config.toml
d_model = 384
vocab_size = 16753
optimizer = "muon"
final_lr_fraction = 0.02
MLP neurons of a small language model. Each row is named by its layer, matrix (up: input weights) and neuron, and shows model dimensions 0-127. Each number is 128 + 32 x the weight over its row's rms, rounded and kept within 0 to 255. Numbers have three digits each.
A block is one neuron, or neurons of one layer that tend to fire together. After each block is what it responds to, as a language model described it from the Wikipedia text at the highest values.

L4.up350:177142162144137156141133111153131145184116062150085183093132131154091133140151126110114104164139121133113119172123086129142130122157130138069201145136159109183162166079104060141124148131102127176133020175110139134121156151086156112187170152103141124090097125103127093118143117176090055069138124147079132127099107095171136165113108199141123105104134147157174146153162130059165090108165
L4.up721:167132118102102122089113124143161083171109139168106168138154130107085161177165184113175125056151134090081119067083075113115091156087123125081094074078093157161085116131105164173098132185128113212126103129211170132149157139142146095145101131113098108155093126103177175145102180165125139099141120102097110109062055140213093140099135129119162073110124130129109113175171087110142134131113
Responds to: Date-introducing "on"

L3.up18:091138196165123109155096125075119174085101090125056096096174089058101143130166127108104123140131129147128135102126118110142147072125110109108150109110156179182100127144160155127134110164121096170098098115124157132171160211148129143113105080080143124105108152110117124118137167083159124124233101146184128176173188127122124095123138210119140114099141170117147090145085130115143135143138
L3.up112:092145131123155161141121112099113111136111067158133150084121090118150132143161116050171114144209142132122131132098127160112114175101137107200174086111131161129098137151142166149112052155185119133086172117167096120104076134101094157099106130097127126111070056057149140195102147066101128104172139201155150117142179122116074136152097133066150120164154172055102159149136159167149135093118
L3.up683:067158093086080106102137140097110106116098133085174143054125165206095137160174155127154127093180087119099225163116102175146150124173118150199108120129139144123113126109106137125069095124140102126118120161156191122198179106148124191148141205157147147119123155104174195102097140083124128109140107100097116144196139134121103126137110121078138138090181119100099142114131130138152109110166
L3.up746:131092145169103106168163143037115090133098133119130127066154102134116181101140106086103128112174089158196115159122139132097116075122133112179194177152131114159166104103087133095127075136077084182114138090149124112153140115139131185151100175089126142146200153074166203089103120138102139118134099146103166130087168107130129116171188163131163128137174173092131111136083077159086108102154
Responds to: Sports team names in tables

L4.up108:088130177119111057087109101131163131142148172159096168133136110111085120129086165100142154103142146138123161143126060138118135142105086120188109179131105140164111142140078182130161100124109131119080128101176152121073160150155118147137124173085208145143143114056147145140123151108107116139183066199180121176098147127117162095143160147057098141073160164120123105130168110187125126164159
L4.up112:114195165062174205078173174061084114173107122122091152110140123127114157130102175119166111101132116132156162160118116115076084080181085116146141125145141097137172108131177165145111092102126155175111120191197167115154121052172101162152114171101169116154141125108123230125139122129121128149139156139156094124143101160142092110165143100150156188110090167094148122160147148148135097101098
Responds to: Competition stage nouns

L4.up163:119127126169074119070187127135124171093133146108136101103119080137097123139085082043118108111134112140096077152138150141110143091061149120161150103170131109187126136113161115117126126158062099091134107167113104079109145118103155148169135144091169160066150077136122142161161126123133132205173116125177061131146086145147123191128182153107187143135068156144148132128115095162101083125083
L4.up600:136143091114069103060177161131086140144152190094186090105138125134111133159130123080117167115151135161148156172129144124192123152116131120168155146118154118108102136099086154119088157142135154139123139135182152128058115104141129145106124078096137093070125074163164137132185113058156130109108144138133076147142083147159126106154166075150117115135067093158178153171113146163103067131069
Responds to: Person-role nouns

L4.up36:082049131173090186115099110089107175159130156103125172136153170139136128160110118111128126087119167144101080172136100125111114048114118118110128175089133133154159097102141170157176138135092113140180097132128131119147178171034090067143160088149083114118204133131131179093154144126138170093129095126120092132140140039112108206124119160163150123114139076110178134127152138149117158114136
L4.up758:148106064176147123112137095168115160131214082092143112193136186113130155139112095167079135145137148146068144157116130103157101131152141135130134115151116117135115110183154146142097107176155165167155163105100044129093139118100126094120124056183122095102156044069127129120121167087083133146178143128142196105152142066172142115129126145103117121099107154141134144132142108083142130126145
Responds to: Mid-compound joiners

L4.up286:157179068129121085093143136100118131166119097144127113104159100165116167102113124082128155124116169082040083154107115114122144073129193131167112140195112099166158146153184087128082091193141094094150122163141111092135088156084132129103167139152146160140129127143136110134149159119071162123161184111172111173108166119124093163122140136145137118133082124096124130085107071103100118143127
L4.up762:109135081127094109156080136049164117116096176104133087128161121185068134129148108151155139118211135184109126125192110149129165125128134172121099066111120151164142103180190133109113066171159125153114105138125132117139072113162087096150105120171163135137090076119188152161135170153059098090184156160139121110128161121099103180147162169119128148145129138173124112149075070105152127135071
Responds to: Opening delimiters of headings/quotes

L8.up48:094153129127116117119160087129093118157116029121125111163160089151152167069182107148196132131116119107157127122105123112120095094172126083133118154080188179164134160179201060155137157129114146145108141123150138145092151107139132123155192124156118142140115061155162169124101175079212143065171088104116070115136161122106087154099169170094164070112141101104118118100090122095131122190128
L8.up177:068118143130079137125124140118056144168157050159121137173169127145149190093152092145197124096168155139142155089145066145154106108168124097154160116150165122187088181113102095155180199122149110158098196145170076149205121101157081131138127118110111188099201110119094142175117104174129192138133133106113119132125118092181159114086164114073125112095156193163082119133125120086090123166100
L8.up260:116189119077108110105108151115104109126103078160124191121135152147120156082125113175099148135110177116139163147114100114110097164134111155111184176112088125152123146208146130126174107112081084139161094093133159172131119159094082124077114077092144153134160145113188122080085182135107186107160079132201175122110154107096100126128154094127145167044115117141085101129104138113127163113090
L8.up354:125120125160165106141109132125102133104177169114136104135144109148101155108126147108177148129163206187119165162168131096137123159132038110149168133064129164135182147181188081187112122135139071153071178114101157139158080190096083072141148155153125082128121143096064179158135187148140089108168148105144132114108145104133091114121070054039106068080144089124117186112128138226137148139168
L8.up358:140132161120090108075071160123125124155137155150154132190110115103152108140177161117088158106116166092083089109130155105126105186184063094182115133081091182057050109111205113151163114115127112150160107173136151186096181145150101113127061118115110129150089088155147105111160139086155145152129121094170156128141085185132116162146121133128154115148127124141101147105068132131061135110107
L8.up497:111079116128161072075075184173106140172133167233078130134157149143138137093152203133123123167151189169080149133095122113078142108150104101131142158080102140153104166156099106147154126120103092155150168083147111121138111108097096135101139094102122104107107075158170127159179123121160159085099154134130146094141131206092090150158222111183139138147112120097136115119112102085134110099116
L8.up697:109085150169108063115096099172120123137162120121171066111096133154103147116131108110090089164155199094118137158161113123103137168126121140140155114113082144118113122132198141117170090168191122121137076104172123139130137135160134129156139136137110071127108061133143180131125123126066153149166118101145077118121110111193072105197123087152132145190105128198068162105079059067098163162138
L8.up763:089074111131138139102068130082043094121095113150149121149138090129103112144098131162132081181092182131093123138102153069171123154130132120066149175132083129077145185118152117170050124125116157097185131153139162110071177128132187107118172155141154137150157122115175135093120136153068146083173113082157117151177186122117110069143093109095162136114129100159134096121092130145137121119142
Responds to: Surname first token

L8.up1:056141153097096072117109139143126145124111222087177165104112110148171130138129140156151125141108147215134111152113177072097132108131138156124139195132083113181076126097088084155131137067122142163146139207120093171112110125121138130142108065086170126105189098150110105146181098122160132131086130173130090188182071192150123152136092161150150131054108170134152135176119145113128132063143
L8.up159:116095140093142126125104168117112182128150179088104130155115098106105095099138152090171121122157149171146170185112135107120183078167091149161120150116108064156112194123104081210148148080084131173130134137194151098114110139092180129158103127155104080132178145152105141123139151172179156204100109168058116124191131144149119167157133131139119108100171177092158186111133150085134123112123
L8.up172:110137142152122171133044099139107108095149154015139170139131108088116091127122107106142098083127113100113126190154143120097139121112107119120141127137064096116103135083226166125134099056143124117165167165126146138130126164075141101166144088148133104089128127123164134117115154164162140103109167149136073160156117072140040213128152096073170124130120103167186173153121131185087114100112
L8.up265:101189166089147141102117126141154112142116173159094149153152116136145141086153203132124130086115165127106190179105160085175101089111159100134134093097164124166129147153084071205143181077143172152119104161150183087144160140108137105163124108114151114096105157138066080134162146100129117131110159123089145163171106140108136189142153113159110140099117122091087189168134089191165151108076
L8.up273:161082085181119112125162088171069189157067178128069101115140151170095137126119109091139098138094142062133147144173212158087112152174060116170088115130153130158172108138108045089125104117136112149137149127150150175116163193160139073160143123154114107088215142100132145101162124153151093133142165118095217162133112140168159078162134107133125164120112128172177120131094150115171113152130
L8.up376:086139169114108081113135102146147121062119147082181096158113110127145140126163118135137119121094114103081142054111177161137111130121155082071111097162091118116109138142079155167134100115143131113118145099111140146080076094106088091120155105121142172113091081138124115193095105133120155162145101132125142163171125139127083155185118077140143133102088111079127138144147082042184181132164
L8.up414:177107118128105144185157126208128177086192089077135154135119126116095097099126089134136137142109162207162154142164056104115097161136145205144121149099150124172097147182140147095154109122106137136126128130163145132091139109137140074115134085091147073099105214114093100126109094135085110155163140191130102132189136100116156121119101122108155136169081155185114118133102129100142177168113
L8.up661:061146162112099155126164104127166202073120134091163145120123114162119055146117114098136082101126174131131153151114159071175167157123092152164116125134166125170079107156158130116111174147120088115169097150139151141085072180095201130200155135119149101093161124165142096084174130141199139129046086171087137115193074115100112161141100117116121105132117171058175129159109135098131133145150
Responds to: Word before a person's name

L8.up36:187135105177108115091123129158167150106098102077140103156118150158110179097078090104136107080171119121069097114057192131091145128154092122082110122150157073093166168074096153171147100147120180121157099081100086101148121110138126101123108111120127161183158128074092128118153136149105144086092158174117125120132160120135167153079098141046154090167126068119145120165173151165135138096104
L8.up322:145081170156193165103182190080179133118114122130086134169096096126196126116130134109137148119176135163114111071062149144125132106099158099093097073138102185161095182141181157155089142104154146134120141122106161074105151148079107102124080129097112177139136128105155161188136139103123153092102152136184127112058132138110094173083115122126172080143101050132149153085078144077154146178108
L8.up374:072089145093134154072175137124113130178205145151086132130129119081148159143156097126134150119163165117077132190119132158107119095146111099150070086119122129107060165153099108093070145169162147126129145117125114160145164100068147073121085071114112173094143103067098202130165132140172099101129111147126148154146091207152136113086117107103161098106103121121067112155146123058144176103077
L8.up399:113151189103147132173167113129091146130086143151209081111067149150111102128166117110133135124087115117097121085113180173128146154144136096054136023111115125190062115103177126069166170110163109151140125062097172134151175096174135128119133120051137096121113155116106154135130119144107066146055149173102103147107134078159135151153131147106120109144134111121150137165141115131159105137099
L8.up482:174150111131158145166093128060147180134138125096123114128121144035083039131144112160101205124132080115154163133084149112146076133151134159127123108070084194089106127150128131163200059179083122077126139230121085158093098095123105154140164101106128104147143135130141163114141106132080175136094130136126223148075082119165168127134099126101147116175134117090146115148115213121131090123114
L8.up699:126142177151163099058117129134160079094135146108119122105168152068114079181108144126146138114122156123163126162117117101156104180165155118149116184107152113114112134151116141165082066093114112132122167129131134091097155108059088081124154088114090168081114145100106125147136155112120165039091147132113101135132133175131145127145143159111147151115148148122115144123187123102106128105119
L8.up725:171122111115143072089081137082138165092103054158137092154110164068157092104140153140158079122095078109148106099105119104096174189096120145136121161089111160167183149066150118183176136140080134164113148198127143163170127090118089075126115086132156089134069150160103168181140137071095120163137160164163115103177165099129110144095114180153124106177116148152115164093137137213134156124084
L8.up736:118146085183185152124158147141077112134150102172169095168187120073128130207104152087175121124095142153159064138010093106135133199112090131112166130115133169170132168077111101198089142108095126110130101171120093088042104100098162144127109109150122128162227203106143117126158159085157192060099182163083155133136080164200171154148072123077152114150152082156100145085135162132111122119131
Responds to: Date-preceding "on"

L8.up7:116137091076133089122173153120201199082148165162133179142156094101130165164186129107108111130187145146055113138140106188172136095114133140069162151193115165154162139128115203144113109132099129131080069109096088119135090149156108153141095091097087145172104109140122155061119082073148119131120146112138148172132078191106139182110170169100155159130175076107111160068103143105171090138149
L8.up25:084160138164151161053067175054131104109127141086104189082141144159068180177136115096143067175200092098151164155115097166119170147106121129118129139220182123196087106138113130138106106099131147146081112167166171083129129139118098144162154170094107128138100173126078125166140154115177093123085135145117086098138159152133101134100129098110140166175143113097182145138081144141121063142124
L8.up75:131113208165166117123113208068106172126140169130062071069176097137067125095149098104127147165141116105101189129115081126123166136114127190134110147127092128161102095128168110123119172166123089159046084135133179131043149105129147186110089135108175136099125156147137161167087145161095160150097105227172083124128086129074124126124173080078151065104171115126161094152060146144169117112105
L8.up79:079121122096131141197122112107099145169079122114128130132174122134123111152138101076147136125192161144134130114127107105149129129117062062138147148129135107153146169115108135089108129121112122130100183234121125132221159167101148170094113155152153143108105121195119108103131219165165124157083144179121136127160159098208179158144152173104129185117106106161125116106163155178143113119139
L8.up158:143093162112138090124108137094060143181140138141117073119115106142157144129118079083124150162132107208108142107098144161144127120123117062125178076129157183125143206059097130123170166097125072135100174182106134125214134136108124163135118116180149123071123160178086131129160110192124119164165126177121128095117127157143111194124129098146141126078117170146146041152143168125155061126061
L8.up539:085096132143112119113090120135101172124105087138127136103137111142116118187155183083093116176148119150166102102085117160100130074108128159077164120119146138164124175133158164118086072147132112131143171180093095094141061083114093132173091157150154140170111181106160146086161165103161100149103090099154118148111109118099112168082092160137120186127105166150113116133092166157135134134153
L8.up671:090138178192148126116125184122159175128130107125117084117213174149102084178114126128166173178164119127216119072117114137124145147133114144103126131135130184175128086092088133167100090100153159152104152146134149142133172110152141140167072119152141136173111165165065171183105226108172150141137138166129063134146152102176128101130105109070151119132095123111121123108139141127132074173107
L8.up710:122089115115147116142147127105129156138156094108113097082092156129093148124122164112135218110171154081189132164119115148103194071136134115071179095124147114116092166115136124104084204158080090136065076105124147095160138173119102134159076099107172112123130127065160090112148189153128075143129132141129121082114076119107095155094104145153055134125147124146109076094170138060145092137135
Responds to: Before opponent or place names

L8.up103:174121055126117075084175120167181085145151130179114129137128106120099101114163107113128102135086128113130130123117075166166053182137113177094147154183092105149148187117206143114130102112132092102058073157168096126107182073093085188122096136117198112118131123085108130152143152149128077084165135111164134133074116130160129081120165159097092166182099098133111124109148147130171147121114
L8.up128:161100153182164105166133077156138074134135095074129079130149126090086095168135118085107096132121112053102131082107092066174142052066125123133132087117105165162150144157153166130127166129148122137149145145093189115174139159110137103138106124142148137149115102114111135103169133137118094119121121150151056200179179070155076140130146175084124152132165186178162107131174119183190177168102
L8.up134:109116062150135103173162035110091137138151127120124083135086115139182162157091069129207119142136168156176096144112107120087110157097123155107045121100118109168165145166190139137133116129123110130127078126144102115072132123072125135120169143123147098186144148056122206130118061099076129140144159142147113119133032166124109124194102096163151137158208126141160110143113154102109138100164
L8.up247:142134058159126121157086081135077114125140170173116128124121150129115142121081111116120070195137148138155179112161152126121187147099129145092064106130130173170121066128142149149133154126124133121161108182151069191128163177137150176113104161117158127125080125070143133183152091180079092060164153106183125104111054171079135094109110102162119069119204144152143139100034164104155106131106
L8.up448:072122143111124149100171114142098130179114142115121127094152163145121146097213073049093164148151147117062157140156141149078139122147099125095170108091097132124110103110133108148112167085158149148114093099116128102157129152116217172183130089189101114093083180146114116168072160165118144148106135094153097093168108136103090112110101103149160186158116153125123081137117175130096079159135
L8.up473:103104113157220133126181107107128177129096106156134163057093163142145151147143123118140115103136116171119138186134125065155128205103110086133226126097128152167112104118163162120116132137135099123171141091145118147189158120108110108078120115151089140105149059091121249156065115136080144134125155087118072131140113150132134078156157148121138087129163137205134112151079125074121168183132
L8.up702:131152144129095182207109155126155145124160138151082135067109143178128121165147176150066059123085142165121181092074102119121121087103175125149123116125132113128118104114092150143048074113081169109169113123134139184175098107136099103101129127138144140139152153075120139091110089123107149146095122102179151115152144125113143096073124138185102108104171138120152114147163160209137114241089
L8.up705:091176151123126101149133142060102140091104149078110205090081116145154106135121151172130085134139086127150081089159088071196172136186125121129135150129097119113137116103100170121126103095115048127126091173096095117156121090143123148127093133097150137152166088142162124155096148185131132169146101164115104094128184172108151173116129080138139137101156169102116117120117156125128141168069
Responds to: Time-span phrase continuation

L8.up61:154122126115099178138146137175077133168080173109094117069116080091078080083139174110115105124100167126089161136093128117151158060176126094056103168094164166065061194089140110198108151125121188171140056116165125137149079131078136111089117124123084119107125181095135141082152152096145124113121082101112182108085150144208104149179188148162110133183141120128054101112112124149123149139132
L8.up136:103094083083128105117133093142108096134156087141135157117193111123082119147166155082111137111130117168095142137075127157116133089116159091166079141132137166118146119157090158129156151104144189113149121132160183112136157106131088192148107163128151112087096143107166123183107157103118134195168083156129199094159151152138149116094082113140099144122108157120078047158107125125140127125139
L8.up201:116114147184088108141154144079121113070164140131120148143100119116103107161131156136181112136134148122067169143182155128154127135132116124078130130086072137164122149077164148085127110189116022210119171100151151147071159128132103143107141106155105080114134180122196159063143164080097118153124097164106085101130141153146077186135115165207150095122151156161144111136094173105113200141140
L8.up305:128108144132115094118104131140081080107119152130048187145084136143099130114160165148092125129138151135145114087107129148131119103116083151115142135106133138134078121141165079150187167180050099120126112094182125126121066173151060102109106122124175122127074167135169129071134111110122148123131139158120182173127121165088100150168109170142158142156091146131132144124129135156084131122054
L8.up325:157177123112123084127122167096105172177115103135086135118123068099119122148142132143079125146180115110045062151122150145095162133124133112134082068116160109083077129133119181168130127136137137175125179045161144127122119144144126044107094123158150126130194124083122193157093120159155152180109138146118144136162112144163146136176157167142142137141081128145101122187124129024093136102090
L8.up568:156115158137149116132172137100110117107140110172100144109094200158143084107168131196074098103110110160112152111123154095166145144119167093089151136097126134168096107181153081142095097171131150121068121133106159134133084133093138120143120129104080116145148115148175140135159109130153129197100108129125162099094130172082122112084120155089110163036172151090125052158147126137117074155131
L8.up605:155088164078100144110127094028100097138125154145158141130100104155121107084177137132092155172128195117108165100124168114110169168137090127123130091116117141116121162112194101192093154087143081157116135139134142082166195075156104177142094108103172185121092153156126138111164115091202159160135107138132171113136086097141133090084124097124131130183127094125059089092105174201060082161053
L8.up646:086130176153075112138083123098091133101087181132085150050140144152124076145080155115168137144139117161159126120116165116158092112195083090089139165151093164146136110107067087120108117134180156140133082113109128161131087088091046157161199148144124149086073133137114104087144137177095160086119101096154114125139104114123078167132114120156147166166094123089094140119114133126104041067080
Responds to: Mid-name fragments

L3.up1:128162089203123112089103161093099162167146143082126151149132169206114093103110129113119113228142129177167114152134158093082092097129148117151122103136168164160168137151064161115099144165137125115129148090140156153073161111030090083155196128136121157112152128142187167163128132127141143174050182102112161149104083071161141126107179135137108096139076084160113143107146212126140106097125
L3.up294:142135069140044139141127168130138174181116145158075121103126140077141144125137104103136135110166135171169140123095164165115090057141081093064140145113103101069134164111072114133078149104127137130135165106147126110129076125129167153177169114084108134148129172148140093157108148139077154127187185155081210097146138106191090121146146191071101092150157125126120162075090129069104145108108
L3.up369:132121105184125107148120159140102176113144180136122093113139173186124141135118106159116172121163146146155169144099169175077110140142086118127104056149161113154182126132081143095100117168148094121100098120162181140105141080076138087105176103136139156067139140138198146131128098118127076152105186111117133161154138082098113143119172098124091138160049167166107162110151178091156164141058
L3.up554:173099118105110072083149134137126148043145131138139046131103130136138154129142153138162111147131138123145142097124130062069121118055110183140115122138179153143101150103102159099152173159183119072152184117157150099147061077106094071100164173125144115146095123081147114163102073123128146095181113110161087100091164089151119125135183083094152096141122140138158126134163171140156147108139
Responds to: Plural noun endings

L3.up192:132120078099145160051109119091140146154075174159084154116161139116171101145119124143149164140138154137115203090123166086088151112109115165117145161103147085136127163140137118180109144130147094159143163106129125119135105151096127125111197110126101104219135110096195168102151108125161195137114108131164068092128170167112079217198090130117180120050092098161133168088186096157092112127098
L3.up196:129154113076151157091090083216164158189060167099118144134142122124144150090150154175135117079101138107146081079114151145150182137126112136093140148070099068141064191143178126133150186149104179137153094151156150143139107116127147116148155091163131172155088181161052103105077144154135172192103174160097096107101064140123089167102107138134163060089156090130113188136141137124105143133185
L3.up210:125134075142115151048075138128106146105152079110119119110161125140111140134071161083086131057126132177105115125128157121117145134181082135134168180077113077165177182112191120130101091218144121135190089100078080097170077060092070095152197093123051132178135152134131073117065107105079177124124149123172122084150104113096111136171101131159153140082144125150141076101104126087134159120087
L3.up443:131161155126129091103135195176121072091148150098109108165152122116085129075082098140091081110163113096073132128116146090103124170183147120091170148084118137075129126104100101128168091153156113131112163187134112111141105067159098130134102020168150120154114119137132118094090086136085151121132163178129119095115101117146144076121160171117170131104125170131130145149168111067148116154097
Responds to: Year-number beginnings

L4.up400:163114107143127147072146139083120127118120236119093113116143093117093131164161097232105095173126118146144124142124100158182210146130095126145152095135103131148129104116159184202172155161128067181116081084114152099160142234179097166102166115226114118106143121142082109109111150134119140114125101115134148167131126119162092094133139147204106126103132181177131088133132127232118140128134
L4.up746:161115170174121078160145173048136114174133154128158149069154133131092075117099117175081139185113083138089133109112115125146199131138084082111165163131127159128150136122088167131118100129131096097109156164107129116140097187196096144154072098141162128085089109169076060160087142131119117086191119112088131127116125103119096140188111181161128181107135189118161162128109143100152177111159
Responds to: Mid-name tokens in titles

L4.up140:138186069131177128157137143100181112155195109134146064110050163086084133149117159099135114148134141125070152152157124124127171153165093177123063124110127141129056197069106199170099084132122105203100173140141136100128110113111098106157098099143114133086134175075096171129073084117125113149135113143145137140128152134081126145124112167172153071101137165119110120128074090120146140198161
L4.up227:090161113138132112150151168198100123111135130115109119144144145134160125170141156150184045102137160170092154190151121155083101131092116183084130136134134156109097121149102191197116158086044104162050141140145157124164085114119127151194159093115138152078112130183106141062136100134081121115165112138111179134156163141147173110118104106113093149102134118134152050162141170159102092116153
Responds to: Possessive determiners

L8.up192:180156150113124100157160153109092197103149104110117124132077095187102061161143197102154159134141118165121216128084080181141094110128140174102154099170133120140143175098111084113168085127121123075095121156102142140178124132114077181155101097152121125118125150125100128144103200140116114101139142095062133123073046115171170127187095088144124138150089080085094145144131103106212112121127
L8.up233:102088135166099092193117153099177141154151142171111137140183115125170199135103123130129163068072122126160102135101137124113147116111093124144111196162133124082144141106145139142111155132183081095171155153091055174122162178087105054195149189156115183126152081167111164127113138186132127098201082154098120077129150111132045111127139084188151143134097119125092147147155101135106105144116
L8.up334:129112109070095156100141104157087126122140133118126124128169115104057180182142183136142095144154134104108102126153120125176151142093096178108131115126191160096095138155127152128146154172184095070071126081044163117065120174058120023110166161168161074183155147119047131084130099142115117124204151109151131087126154118087118141161128113160061148137118068088152141106139146142080111043180
L8.up403:148118093150101205178149147088082146093179173105163088109149109128129118106112122162165092158126126155121147126098133093118106127103153235132095182118148090102146123144070096060171144149117101119116125121061173136183127139116107123197099157122079108115221115088136136116191155108105113163150127173063148133071055077177082129160124071174140070101166103100110146076123139073106163128109
L8.up412:166104100111110112084120159142090081117169142057091082142161181139127103116144058082129148107140108141156093089134124178117094093140110116109134094098198128149164134123107135159167150084137101114147122101086139184170168071059135114094103164149157083157144127138152124118090167146139125130161145114126125092096121137132131161116159113185095125113107074117064083071120105107105165097104
L8.up521:182162091140118130127161101125157084152137147108185176147168145075112121094169146083132116114115166105088166125144186171107107132115116142114124129084156157123123157079112093141172131122099134107175110158070130155114186120108176168170128147150131115103164150108100152131043122108126133126110145181110161147126122134092069095199118135103107106092108139194183120131148167063123148110136
L8.up555:143141137174091071145132122163101136153096157117140147117083142185156115096105085120131121171130149081149083124119165110141113103107089171123119070149086110170112189129171081091167154180084144099143174087096162178086131164094105111118108151142138152183140121106110156155126104143162160154165129127086150059162081178060165065155081205162104177156125132142166189145118155054131149093197
L8.up686:099150165140109147177159156103135161127106132082166104147105121166123132200150079109098061132121089111147110189083111134150122120113129184095140172131144141129120173129133096154157121151129091103111141154059150119134165152104146118137118168131108098187160170140063130153133128206160127088097097142088149094117075104091073116192108108169104182145073088120102139105182151048097129105120
Responds to: Upcoming quantity number position

L3.up413:071107085130157160126131165096130164178100189126132081147049092094121064060165179103123125088108125161166074104152098172139158136091138133161097175103106091174111140147100111162063115196149119150085097161180135139122094149090050150130124085148191095129088138072118115126124103126089167128181093157051114110138138163164087114133145136107134140141127179152124122175120161148174115179101
L3.up423:076113167099134087170192115053185120142143120102168142171156148128138088143107142120161061100103162183154169120167135174139093129114136154059135168113148158070073134185099161151094145161108088197123139083112111161109124169127178169185121131102166147089109071105153159100177152091131170123144135137196127141116118115096124131154054128134132111136109098156185097169103130126107120101103
L3.up597:072113112091178111118127163150063078134107124110104106105093162128130128170135130133150080109131132091115163101147133180116159103160117120064169151117180104150127171156129124216097090198156127101120187149147117181192127132115124155146119137127169133097090101124147147107151145144097158172135149188158065165113103143071055152175070119162172118100115150160120170141102178191087104064139
L3.up658:079128083105186109090097126139087215106110109150054188070105111108089111117085139139130122114088142085120036119084090115130186149120115199096073181105136088183134128123162139111074101149157166101132102049125138119143097159103135133110143103158122140125040135126142127098102118185156189131139130094128112151122097145116073114094091188126118100115116148112149137117105121151111180183143
Responds to: Sentence-opening temporal prepositions